{"num_hidden_layers": 16, "hidden_size": 512, "num_attention_heads": 4, "num_key_value_heads": 4, "head_dim": 128, "intermediate_size": 1344, "vocab_size": 16384, "hidden_act": "geglu", "norm": "rmsnorm", "norm_place": "pre", "norm_eps": 1e-05, "positions": "learned+rope", "rope_theta": 10000.0, "rope_fraction": 1.0, "qk_norm": true, "attn_scale": 0.0884, "bias": "none", "tie_word_embeddings": false, "parallel_block": false, "init": "normal", "init_std_qkv": 0.0263, "init_std_o": 0.0, "init_std_up": 0.0263, "init_std_down": 0.0, "optimizer": "adamw", "learning_rate": 0.00095, "lr_mult_up": 0.792, "beta1": 0.9, "beta2": 0.95, "lr_head": 0.0089, "max_grad_norm": 0.5, "warmup_steps": 477, "schedule": "wsd", "decay_fraction": 0.699, "decay_shape": "linear", "final_lr_fraction": 0.0, "batch_tokens": 65536, "max_seq_len": 2048, "doc_mask": true, "train_tokens": 465600000, "max_steps": 7105, "dataset": "wikipedia_en"}
MLP neurons of a small language model. Each row is named by its layer, matrix (gate and up: input weights) and neuron, and shows model dimensions 170-340. Each number is 500 + 50 x the weight over its row's rms, rounded and kept within 0 to 999. Numbers have three digits each. A neuron's up and down rows have the sign that makes its largest values positive.
A block is one neuron, or neurons of one layer that tend to fire together. After each block is what it responds to, as a language model described it from the Wikipedia text at the highest values.

L2.gate392:521543573555487629464505498510365393494551522509487495516513538456529429425505482515411438456513539486463504510451513553392556530425532437585470449502577527491400458572401449510464400490523356551608473540477525446462514524553519501490471557530372418456554625551443508510473459459492557503347512463535491452512570448502530416499509481526543562502533489554479403539499510465479531501503593541436440541527512546508421654514499526489536449428495577510510549469520511487485493554511489500573471460431445459501486457553
L2.up392:524482527346501491567437461474470484540569503511496499535492373433483524516360474447517485453529564444527563423489540550609508445503485528476455452503558448588511435497515523459564515535303465448556459492432489441469448531426485566498526476441553522496539576466489457484451530507571567477477459463494503592485511492526446465464516598455553541482473458501468570429573591500557516436529569521484515580453492528483483439543489447546445554540518502522477511564450465683515510469541481551416478503570491414579489520424
L2.gate564:445460583496499403528495501550478487525492502465430515432562451516514501525435461493518559439480510573503475562476442450598436508511548524420527498541530514479450524439520457494493476454391557508491546527527580479512477480512575677550437505516541474552507550514545544455572485452458517472470471429513519493575603487510449540551535599489455437512550542489546481494491511422552526546496450588501534350533479513528487462471521459506535410511468512506428524500467466437420463516505525555463463413402539525603541494482
L2.up564:466560447557495561435500467425524503509523470506434591486565530493505484423547500538488478499566473390392428470444562499552560602624578457422471460373469496509544556566439420548572478503488451494505561517534493604485445520499504571504440559504524482436511583411480560550557524488574515428583514490486407516518476525502428531519450503568534518580498459480524507427478459522456384512428511527468594429394452513506562543508453485465554430480461469519383504431497545524475564541435543529516484537511430537498535502496
L2.gate567:476485402508472457505530533494529439523503466470398521499466470467556500561482525504384554555540493493384511606520541453493468590498514485508525504407521447549427517441499541439481618491517558514519495566410464515573428534466428436582506564517534412545467489478483521567440518565562558550495583521511436551513525497528403518504645491520502426451536523474565533459444475422498508505501545577521508489525557512590556589476465498445482501512494541529460574589423538539572550511472563506500443509539525578449493401479
L2.up567:571470487515504441560406462444485526577515477563421533486617541460556446499546515463575435474413536497512436488486547421425364465497543552573474453493513498475514471474520538505482490426424501449560565429449567560587487481465445642530534493572498487468523478543504559586498550658567532588506469499491395521470559489511493542492539594491554516448559524515478468529611604458558491471479547515457400524497536537490451495480557411544488475497546524502631543558526428567568590512573509448460613544548500493517588440569
L2.gate592:392499538504504385562622457568536448546498417470468539511458461543539516525579439464494515492529508507438494551467481527541453504513606519489475460504508342504543583592466471473430490390543538575413538537544631540486491498493541458499534545545471528472524487510536579605489430412429490428509457491555435496475441586543548563445611488451444485459445531582505513501545520459534529447511462490521541533415451520500546482467419531508564425486525443482488510460428475431458451496437539491472554442539511415490487486487
L2.up592:490522506624465526478509508385508495469547485515532527565515502546506514418548457461441533529595461455541529360514464426540489485546440478490439514528506579365583520499489528445431494576507465579538482509473446583447492488525432533569484468489440561477460512465503520456461505503534541532542595397477495585499496426461469552475505520556497516605480456464473504545366431536360497496423480549574501493443475520475537502576388426580479517484389496489443453486567499580526447515628546526556448536492509500486463533534
L2.gate606:465413552452501491571536499482562445571473530515463473512448603556559500517525458548510561492510407452528431509524459517545455457576607484516508548543433381446506512447488437473513437436473497564489517518617583536430483484445512533529515612477453485412554539555533608585492554485444567440509500551484507508565524522517545413475591529470452509460455490577478449528514418387597549535485473446515443523526439524412546462459545542455540486501451469570392469420414442482501429506473568485564406491477513477497506466466
L2.up606:490481515526503517467523461473453492522560456572388527581497502473535527387532505491406474403538405473470511428441481478536475537480504533383460471497456501462587518503466527527511505530519539538588502481468478467387494534549577472486529512443452538454494546483608603566582485508553443508449541449478549583502529492435405460524538543489480541543528424463451511555399510564441539535436465484518549492584465470457518473510413431493479455497403482475424500436472607541473447501642490488503487553476492481476503494498
L2.gate628:401515511518506437454580432476510511495582475478463588522473468593538478367512457489440539485575468473419534460468467411614541563534519488553404448432512474406463557457509492413417472549531520554522477499469485555411444556549470600546490492534397616437424470490474536557493399465578563457534527436490436553479499445458443511464573504514540485593486496491523480470426406514461438503407431597571543429484496476502510550543371397451557478488389453449445555501480545564491463545545556543454441530603488473471417445476
L2.up628:410486560533482437536606470518471408498546418466422484495457482571513519504530476462488540485565476475494540565476488544567506511531592550440465535476488448438451555530471445491464532484491570547418553576515566464520511487508530457555532582493430535447486505555602585582504473349439508418557512492492466507496558538547531508470536458490421447463411514580495498476525515459509523436566446518489578558460469537442562468479401532478491478547458414532486515452424487452450445501426497512483448415500489429522514503394
L2.gate779:374489557470526432463594466524478413476606490524463546492478537475513524478496495537528546487507511477454626579522472518505547496468665510495474538459476413470414536480459508535484617465518510522448513547547516516504531512468473467551451570463502500480479516586613497600620454454427524468518504466513466534450561534536490441473539406432447473459489481496413589531574516521573462483495453524474596488442425508454513470467495515445521559546529434478542553527452512545441489525474445512491391464388538480425467439437
L2.up779:523513564509460478469567529479564533464566501520477533504504543622559487446460462509463564433528495494432562464488463431518450513522484465505557491477513481402445498481511544434428542529448466571498527570510447506456477565570462591490424553546421591439390462510443469535522465471511547492626566458479553552425516488403511474640531440490531407630427495422443513379433494508496518515433399517567511428543519461490512503574398464495512513576544421407470473471596442589462557444469573538446476545526501401504505468499
L2.gate928:439591568520469513455552490432465385542599513547446540469434470421440530505457532638539486502560432439543559563580530470516528404580499441452554521506533528461491522433576465533478486557360567509510565505507531396509483490496433559522517525506463458585520531516526450573588429435534487478465533476476527486469629413453453515443548467558492444513514523503537474495497545551599530534545510491483441530582518528549457560536458509436423582456526499550408545489482529528490587505409487479489523454390534469481507471452
L2.up928:457596565475444427547528497481529505555477523566542485477520504553503509485531476513495506550504454481502445564450523533530454437536477401474458504569427471534527441477500417453526503511431518529476480579611515519457434476579517523461569583429412580526440664468467521554432496531501487438476470528497444520518507601464430570494515591521493403551470419428460502500599496437492508533445469529424483515526460505548450458515544461403471544492527485465445535509562585460574507427427538510547520563452536429432447522411
Responds to: Hyphens joining compound words or codes, such as well-attended, ISBN 978-, ZAZ-968, and equals signs in formulas or markup (n=2, InChI=).

L7.gate40:465421514401519533474512452493447500476486534503514453492408531471479543499468454459586533560564505485507453578492582542474500380527541457509481492480427510505452416480498476488487482474510465456494557541541486568447527494539517545541407506532558546531545588525502476537498518500507446525459613421510561466516550451425490419481483553531552542543435452575524474455529503539487453475517547454548515458524472440468481504480559531439547484478490472563558467538479481658528576472561473446583453514358547459517511523457
L7.up40:553551534506520540381516508557418414543498482505522473501534441496612474458481634622453542502455462337414494482525532478452462445530523562506516489476520454554551524429513417519533546473556472528503438440487498589542447467471455466537478454424442497461505453587546487559555579531489519534485460506495596437548428489420405548544565496533469499454427513574513587388511479472498461632448501576413572498449556562587556586451560475456530486546470534470409586500474491455596545498523450411525547444545465557509580466486
Responds to: Connective words that tie a clause to a cause, result or sequel, mostly after commas or "due", as in due to, leading to, after, making.

L13.gate111:565479595398604454406485515557474475439486518513478574554487533446469473479502492559511366489567487397524433538510508512481497533537535566586495478470510544544478496584507516520458452606519547514429582517439476540528475496529502460517457531497513478540511416399405495413545497467466501510555555564512441484411583442408472568488563485399431494451475483576471433524510493585543542460407431529542522488481465559427533507488500541530454527524497420465487435510395478454474403618529497543546519549479405570450384441584
L13.up111:452484487518424484472543475478539427483563525495565596454525525551430439529397520502434556596538478605531460494492494523534524427499504486478550507468563487499506517487494486533549587550467456521470502475533500487554391466492412543441577471465549514465541494522473375462430435474361533486463430451595481454568489447509456479501437456448441468501565502506507546526439540568453500482557417529468538485545504466573415559532535395494484399519527474557504492448543432512509461537523457446419512523495544463492544464515
L13.gate142:454512521427509473470505512567454444460454500521462495541523531538438479478486454515478555413516471530464494510513530534504552574493529555527580477527450523472462621584409573508447520442564533406397531538449535575510433473530461409471460526563510529496507466510491497552447514547499559449539516493445428569565458538350521606506491452483435517587412464450521468451455481508471563471509480548518567465565517536432535416521565488487500486416545449384469496594522503590577412586434500545478410627449436495527492453475
L13.up142:511525543559360486538514502490490491516577499511566449448515447561433442481553505453528537401521404507500549538511481514534513480544465489479531483485400490506545445535392504468512612548424427397449410543462469499602449427552496471499500478518424523474577492549477451476514483429465502481683513517502560551526516486388461588539543454494587556618551477430438446436572468442515594453515423491471502465424518486492479542558483439557385428557482431466502536453598492517469557414494550521490466578544428508472520426441
L13.gate194:470492605444625504407471460503416470471493498466487553566494565507545551527515506515449590445511400486466551592462524561527476556460428506439517519454524499458539593584500531545421542527558521571467470517508523476532432550421522460483511483462510462488490448549495578510435459556482564387613518477438476524505509522493439496491551476533495470549556442527489464497512506429422536501396492548482532414433494513398531480456426523477461443481522443443470498553476490541451461508438554544549458522461472507557541444480
L13.up194:466573476498317499552470527435548580464568498472511533476386540484503433466585465521401553432498511527494521479552512568495492486550381483465485372602481498535476498477448490447494607587482533516470488532487506475409408480444526547418567547636499498437498483567502449485620570504391554470546497498498484540476454440567561570446488559489500547455550523514466439548480558458391443480586452485574579547457485487522491416597451539499495509567502415506529500416485513519484527432512561597549529492496505404605465489604
L13.gate398:514420510393602509400528449563403441462585520579503442512529504482537584533424509574540479463525488424447455464452496417527558484468588487459491491498529628532496590464525515525501657453529547464501577552453574445430450511552565577560345545502567615477531497564499488587510462547435481555510529462430521538408524541495447468584514459551467374502524523513534514453487533545503552508432458555434572514520484504455498539413542481509533601518518467516494507502453550495476361598517458436471422529544525541513468409446
L13.up398:485524538536481600455475610504466447514561458565516458405512557599563509546464446537459603513439430489404443546491516587555335425522464479481498524419486503636479475537479510456478494506490539477552525530560503502533502467484513526520549455489608487523587496456533434494534511518542355515430494541605523517572551474492492571602466460465530520559453441509428443445489522541579526475581496481486480411429554529431367556547536471493491479511491444577473538477495543459566561553462430469460579477594550586463486469540
L13.gate825:381451408525561490425552554486499475489401540499468590506483459521438583554508492560457467518530378490446516557485461510561433454450488473444474433483580467445514520533453445500431435525507481477540576547506560499571502551482438454506417431526469508538465430517534488505527512350530535477464379473457462391520566545450498526609499465533553530421513431426490443513538466431518465537461573561429475514586516487485476600521533398447505563473559566454458530600429439536444504549491552489472542491543459442533554517406
L13.up825:550513540568474497457494601515497488498530465473495494408457488506443399548418542539387509539597458484481542488524474449630462492465505430561452482520454483490505522497436443419452480430499490534485440512476489386457434533467534559470484494426481580472514500538526540529484509530541483501502526422533432569450494530412557467543552496493542468533424506454505466486439578486401517450511437543538562537534518433524475484511522555563511604493543506479531570422381466476447448401427516505554477440488394486527543464602
L13.gate885:453528438601467524466522517460502518440522567445464563419396459423505432488498513478513545497508475545600569549495431445596445515555545457506473508460527565525502571463497472449476475514461497473444529518556491456577411423537517534540425510502488561413508430499549462535503561475558613468578515475486474510478579485467488492453561498534550543617512396502528536467410467479492521501410455536463529465594456406413521532534419521509466500536486449463568470504474482587475466462581498429554498509452438526534522500513
L13.up885:482516479469563447545531553557502583552495501569456448435567466488473501521483483579495474512447507519518458491485509538487468512468508544495535612451580470506539563475453500538462465459535527407515488525533527507550505513411612505521580506418643524423491462485502566488413495433448501452510454570579521538528432464469543608499473457532483384498532526528535490517528467579551506553530559572483611529407565481473529435477503478497429468439521523372484496568479559565596535569433547520609504521449503472509536409595
L13.gate911:450506568552474572498522408428527475501530469490560458528511524478443473521471553578468513400628491466466498505447532493581508475451479424510500419532567454453503577438532506433456547513518490517549482487439480520504531519506449494537561508464477471555511505494483534479480568601389543477425421468514601457471541488409495505454504496471516527542481534438461487471544518571433510503447502484497496492422594501568413475511430529442555560572402513479540558534506504489402430505503413465508452428384413475468581386557
L13.up911:554482488432565567459554518466450530540515483566518448384471424472504554510508453537515566535530465530434497419465456534460482527498492503510579429465492555472446516537480471439508600427588568481517491559552479500493474437544440545613466478531478564506523489512563496444531519471520503512441567559510513546541504465507526499528439589577485439529487465511577465570479399597437500543494540498498500434381558504469537524499367514516512550545439486501487487506550623553461509452511505516402480477472564582520513423470
L13.gate1054:382483579497613474492477455449451484506538518494482600527544550583458609439557459492569451512539616500502461514478497531490517501454603509464416499511576516471401445487540495476446568486465543505547558535507478533531565480582504497557510533496535606409592478507514484464514470482560492449482470452561474523471509457427423504538462516481502466485407514563516490485606515554463432498441530449441471502527569493458513597582330398551511561514459448497453500461543493484440415495475535531490452485458444508521422407501
L13.up1054:402506455454517547430480447478540452547438462430465590431506470495540553434514577517435410516528438556449509527453487449509416402427551470556477518537491487389516550447529501394554513541545617506543475462525516458568460469522456452395522514613443480509504518536431504431534512476512476557440502475553534537457484550399385537497492459514457404539465512578475481428546509668461510489462437527462509462585463472504545466586431504440528467458520425482617477419530486531528545496520554534424534498551566482559448466468
Responds to: Opening quote marks, hyphens, open parentheses and line breaks that begin new content, especially quotes after reviewers' verbs like described it as "a…", plus compound hyphens like Norman-era, L-shaped.

L13.gate165:529513625526503465478520450471439467603554549488492438559471497455521412430517425550491506489516477551483501417457490504416543429466473414533540428523418530534435439514468476470499440472518531523456528533554550527496552545546497433550429497506537522571477456439563586548557562409465407533476546516480569497571448595437507523511534488503512576515416408572508531518555575488482528535455456516525497550468519417508567544546438454561403407522447429550483572548523479407550446469452570522513463517416394461501482494553
L13.up165:518449509513488484547583393413533495507431492666512458470508540495487628536567541422441471523515465461455488455538562354590516436483487559522559528483618455541431541571530489549527422441518535514491536454489505434402568527536519516467517511514457540513504566507513414440574617497514474514528461498558442488388498481570546538520543473424493493534570458484486558602503430525416418436542507534495496502488527595491467460509492466499523525445418459467542553494577549496478487550572497419543463496548511549561558522525
L13.gate284:515515481461565474549589440426579469516489469505420524486464535441448466501582555502558528422466530500478479519446539552417566575454439535470487484435502569483456496525441506499550436567471549557529529444533472543452577431519477473489517488444468532507459532479600553505492469488474455529485628477445532520495414410514425547451484597558507480476496497432501499511499458583508498510496515452557522515594487518570564544524523514551370519474459437551492484534575495526453425508518500469468516477498460430477518489504
L13.up284:459502446564533458458527489510395478560563474426612556502497415529581484549518476576491527530608583488445523509529591536485423539415542492432400581502485528562469502474491537527500557511569452495419489453552527552549437525520506527552475492458514486452469399513558531536567420415596465524534456504578484510473492499461518471537487565479497492468561430505591386526556501416498517413532587533526552397417558472534504508573459412419500491444530358544521580461497514398464551504450499481488518580516505426427549496418
L13.gate299:475549446564448516502511486378548543473541494430502444469479549468464540402482456518540533514535550545547522431517516443449502497467505440543552486539573481532388555596481515338487475481567616578462409415541471500497428418569551428427480568501504407421499523529565424479528540408538460501549446485546498522518564550519538554510476550523494437478499449514563505521558608573512482570479465515564545465505481596449508533476541471448599501527466500504481569432425512518437551409519480548460509483498449423555477448521
L13.up299:472432584483492500495647396455483413459558559475404521612489516520481476431561468554484536488559552438540574462515501511518585539476542546514481451570461515514603425545392532598507443515498405526522460469572577532545533449560515546443512477459461539456492473571496539608450490476509527502550517471478505536438409458510524390465459539459636557514454493537561431529455483528564549437497463433430514462481527518488454578521489560419453562449418386483501559433514523452376381435507520511557539575515530490494464589415
L13.gate414:482482565463532489470567484503516463522493511499504384510450529478435478394494549519541501454514481563564502457505425522485500463518398575501582413458553613535504573460454507505464498438437569448487518491502422482485597471494507487555479642445480514433491536489532551569484450502482375480580513418443516562561477500382496487452584595566509504421504420481555532491555499464575459465417512528524515558454454512525494511585467540404466580484486453390551415494524473428472449424617497550603449575476497517525506506474
L13.up414:503494489577502528424564518494425558450533517317481534494572517459557488409546498521553583500566535469443483439493489454521542570496466510513535494493425481474445566460423552415509501448513398569453495543439490464539511555644550494524517473577381440482437528460486477564468610546451442527515476549551493555545418489581536518423567534480548518561525474488498529518506546514521486469523494491550586455466485396486540474472589518511526429413458529398468594549485555592474547522535608516494551463575530410434503565528
L13.gate449:505549589531523534504605552490431570627482493507536538534538557431442541484554459476579455407500509514472575388396511512497528568497547398586553455443453537458493482421485531541423488418540514441513571405483497420433560514606469422516461504434456490517466607418500548464564465451523486501434512408525566549498485538535605474504455427518469506433577553565426546485555497468482416593410521543529484501545454449539549640565499579470513417512364435450446504480560397419493492470533528577469538453529541492531519611441
L13.up449:485546506449540547470531395464562438527511487448617494517559498524477478544532544477569535487526508557471457570451495393426468426455524504486533457520581620481507573525466615492506525530601559422474444497519602494462471589496441556498431594451412496529468541593572450529555499542502518482407563469517536464538541517417504486519418559541600466498584468433623463495505546565483462466448437501607516565556501556485503531455515460562462406520453455472543594536497471506473454532560423508430573601559484509581368505440
L13.gate668:525579495429529536522608515416496455493547495484420482565525495461515451480499474496481410426500573452566523521530482445533569534477546561491511432526397557467423485472340472447389479496505566521473511440514528485534567515565455416579483520494548488598483561465612487538539487491477413475586529483398564528433467501435537501479483506516511476522514415560575428453525560463468477596455513514562499465476551411449528449470433526474411463594494432527525484513484527513470470410509480498544478516425471445459420556472
L13.up668:539504538525450578507615531420526434538493505575394523508545551530546409480467543428437510452411440496519594532482503434518525479546455524515505384494453527553397477518414469399449564587483423529460458467463426431435486501508575452490463578481534550555482541576551499538602466414431427593550541473488608514537435452460437576431504522454561470526563444516478492520547592496458530536520450447540559501480590460477520499507487560486453474547483449512441491443550508521446534502515498517506559557521504447516488496573
L13.gate751:545563549397537562439478522440503429522526510477484478539463562511465486455504480578426491566590482535570469422493474537495520521551525467436542526529600602525553491479378489475474481488442466425541510537448458447518624452524515438483507454459493467501433396589460481486481509518538455560581543420424511460440578569385544475486494561545499489590509414408435537512532499576551501422395532527541440541507502439439540536562529508434451554469417484416522563503522537478506444486535523440461480538482480511431524404520
L13.up751:577490500451552471477481536597537472531466528448553465435504551518578482478546458511563527509519502590541550466523487569582494403418536458426565513482542525455539615531497559517465506575525487484510581572464535561548574522541418487531429407442541514575508557448581516475513490536363479517415529548466605451548513548516509572506476553614527497451474525407524438439508442529417502540478488527529519500538627455413530543562534503556403509563487331449528488518451496442480481461519660528459496617508488454410586457571
L13.gate1233:452480518497527419556476493451548527503528515602478526472427469417409454483518498491487430410491439618509557448484429453450450499563492459562452431533503505560437513474495569527543463460507575494498477589520511493458564490399568586539490542472469453470614528533490519532428447448590544507562544567469519473511520433556534535533502582569485559489498405480647574517577443461572499465333485486538559512526403431447563547517426449546522470539491427418591426514498437506482421481560564534533474581454436459475483585526
L13.up1233:549506414491545572481518541438521432561469470550424501560521487514524540402488516601646477459501496462521537466465454512461520495485452549469538438497443444423580424486531458463479504563390441529489497473532479426559532495624475602541406581458537615509518498590557468509563415485511397501598613533533554514507448484480399425452620559510543498437406493490476400535487603498462526420542492437569478550530465433484511572517511435519395489555623521553522562477445518601578504458522485521444516443539448544470543507518
Responds to: Tokens in sports career and honors text where an award, title or event follows, such as named in "was named the", years like 2001 in "won the 2001–02", and 2× in highlight lists.

L7.gate516:611546413556458518490508470431470568427458499425445512535545512465449525562542473518548521610542460523493442607489592506446492507466523419591510538483554550484552547529417538458416443566561424577556566556568519496502542495406411491504455588696467480536494438471466374512498518521591417474498450441561414521504501437502528546519515502484530559491551462544471482483447624549503474589449423564507439422573458506373547592475502493485471486524454546519517507497524498481432445471507506525511484486441454490506516506484
L7.up516:520402519407492518555532514558444477523516519474527559440460436539482544414523424533529424432505522464450474512539545519513550448450499558498495458453510458452532443437501511616518518467466611473486501466403528530481557556477541520488504454522525551439495407465546501569462374537448426514479564458513420531527472523436495459495469486507543412537440480449488552543515550521518523487512488509498561459500472448561489520475454491462503492453517421458426517533567495572509493490477640526489487544451514500570445528524
Responds to: Hyphens joining the parts of compound modifiers or names (natural-born, medium-sized, Isuzu-based), plus some mid-word pieces and opening quotes.

L2.gate90:552436628480584472504468444507411474568481509450543550479428523533534512451467505471441454510549478512415507488459417465505531501512502400520466416538498421419472519501615459479484522439479467462489516557490501592560477518546485548534475572494516452467511459486491445564601409519498443572492445450463444544412500450474546547501588359495591604456531423540520555458519515438489545510490459504581445417532505476473532552573507421417466585481466475457558439554455475559509378587505442449498503423493532441505475511484
L2.up90:470543482606475587531534509489489579553530464428479472413509483466412460462409430525593507510482433497418535595504497588524495470544485466498538499509509540515606501510468521485484465516460479429454496466630452520509499462426451570528497474481533565527489484530506485540506506512470378432521550537512636545511545522440545459472370518460420398519505526460555457421474549484480437498506476545473519548510498476508511461503537556545480480552493413483548465468486456483478604510552507539495532552548524565438585443538
L2.gate238:487423533512434506580491535494481461481454499561500534554528425439467577504500564592606631479504438427543451558582584500383518566488560512588498473495467456523449524425495403499546570532415446463472500433479437471469488459519523565525512507496438491433507413500441504440521498515494525486431533328540491459528527459500492561503446454450546431536521503407582423560477518546443488470468472517428499499501468408534466498511489506523479494516447426526470502491470541480563580541455450447541498540439487458596544530530
L2.up238:545512550537535474524410544422452534549480526566535440467463495503442469464421488437565497586410452486474352511515502495393498589528409519503486523501429571503556561497446442504531538438488467504459505630457467630549544449475462502485480425449529565573538502463515478472520480527538381416527534449476532516522506471488477552510481557549564501549398492473558591484463559591567502478568481447566469498462463449482550506508499511521458505516523548533536576597469416391596487511511565441442509544464481511441512476474
L2.gate264:405558571429494514528558464522421449521509483523401535472485396542413474444427387532430524442488469545549478476495419471490508445449586487485536467511522489514571539433481471443466536497419504444421522498441544584512459612526460510486366459403453621490482493481528526444543450499453423443462562544368490450441502422438483471557520549513462554520508485423543450410524520570511498532448465444520474509599557434578532469453502531512445521516453490463515480589487544548479495498542487517466446504427519410512504443401
L2.up264:456511494535481457569532517468494477578454489483526501495481453634465461475518440502495503543403552573612421479455415522561377405425549482514479443453530511519606556567546516431509506492415452476393541500504598634498485572518454510477473504486477522530522431434492514434472432535437481486478589515500566479428493487449493586646618513521425518480458440461509518548528480573519555547498521511558462519508520412562566553498461499518429536500530527503494492600434550463537416466564538550508500535511584444517549502488
L2.gate279:481429473500477588542550535558602534510538395542583497548532492522512471512484512450510537597432496505519478506472493575422429414543453537494477482456461564561490565546455426550528488487515533529513536600467487533546502520538466554559572441514458471533498598588547543389462463541460480494531414517543573529636557466463419599479461562523486433447471540510393450526539484521460520592526549580524542472549545516467506475513496504426470556501459453494523487452497503394502536477515528543539433533559511510422584454524
L2.up279:489449373467524468491524448496474476503464458479456478443485416543440437424400566471446438542473469498447548498515531566492517364511492525450544504543460608455391529532451501503627445466439540512581452556444503540601492401536447514540514523529533461386576489486422476511463461467520526450428514462549478491545531481437474486444491521498607596496562594498500443448530519509510455574561504531496576515575494485450560574571508541494457537425541529512455488465427529499406475506464556448510544576492476448507477549461
L2.gate568:481463577420577457502418471490434512410482495516539511599548531477470393483392516491507400479548475512423529525545385498520422519508533575509593462454513570445410489533430546511472505582573516502469524672518575486504503487493581439398496478534493540562458565435535486525464472591467501461408475492451554488507576444430414551440484490544510498507484516518522586425487541552558471483479381586612482484456494480481560495523426416408540475561470534552498428511572433578620527482440506564567515460490503467479512500364
L2.up568:527521468557500565449551448507521445607506501539479466519474440517554466462545395574520608501546446443567483431429520540452490496486486410547512426577549576541476484551441409495527596498525567538453569517616468451563448541553498478473581624546497500419482491464523505480508524491502569440566455509542639560398598553397512459476514501423494479529486477390484346496560466514488471538496533471500595494528523524480463496525583499448430528492492447471490510518532590496518513475497552434460546521543476462405474450541
L2.gate706:508473568498475549522512464568510456538394462545501427407529469501534491444495461509531489505445423526471572551451386515487505433499528504523467458457461502515456527454517535497501434466532536532384559509366444476478428505463485496480466471546544402493459617592588503466489479430460471541534500450520511535534464472429487610483510547524476550503614458458517431500499533560456491453484477411533568478524577467515538571402471397465401422549503528517554422414536418567503491455458431482533525475415577540509574477495
L2.up706:509536459591437469543478505472502459548527496464473477505534470518445512530505514464470485457563508520475475570387579469533595544512464530561552543482570588496415463467416536486463487499430472479454538440556487524505508448516441479519492553504457460512434553457423502497513536514545512519465516422499534498380564548478422468523446589400589514518611452532419438528519545517451531455439551485497579500622504477468480476443523471490510459484476477448581463447546570535572459568480522451468533507533549430488560485443
L2.gate1237:592530501419503471442418537416417531499540510587541449470439422419490443570446518527571534469536473462474582495439452450563525498460489424484555394520527409522487529434529401514502560487451474496596481497529468534490507481514460570486453539447450523413490478488451436431489408519480483519449509495494515566549527527517501542440501496503569464597520490457582534472416552504518466545360464479417533488569499439520526489575588468437495482570526479581448471505541508529564518613450471340466417442515559608533522567535
L2.up1237:464487460501491427594429506562494526544502441518444441415532471456504530634466507561494422483473507479548406520551495420483382474498477443484523514536546542485546506515535470563573450436474430444590506467667436516409477512426514529504523419449516575566466487533564547442591516454607488506503473561535496571522411592447549512527490524441437452496536531485510484482361530479503526577438406534433449482518474503582552485574469487453489465481496494571531596547512450581468486501462506439528465465519519505537618514446
L2.gate1279:565551477404497526417431517594468489441477467617432473535480357514485517549477511474472468418445469462539514537527409460440525519439434456452484449550472529514488529417501620498444482520450554402524489504482520405493496513531540419470515502509467505590485419584523511453412417555535462516462450451482523503437520483502463580503480442503461451467522450520530482502476482491458540467516571461450489562550509520504474589484541472540410472612466521474525480583542480564507442483505460541478455441507471517488564567524
L2.up1279:505484487403527485391486492504519504468481597524532576463509496495533518555479414594503551516465502435495541465554502586512490405568493450488505526386561562466495450483477428482528597523454503488441450473491468565602529453437430530527445452550489625527567557518509543507432480488510434557542446466523528636524509481514417529579500556491469399459477485500495476591518486474534473499543450535403507411506534510501522459573506470515571412519451430471637554612384477495489483443509567455548575568504478437504486407516
Responds to: Mostly the word finishing set phrases in sports and biography text (total of, member of, prior to, due to, ahead of), plus un- prefixes and stat-table numbers.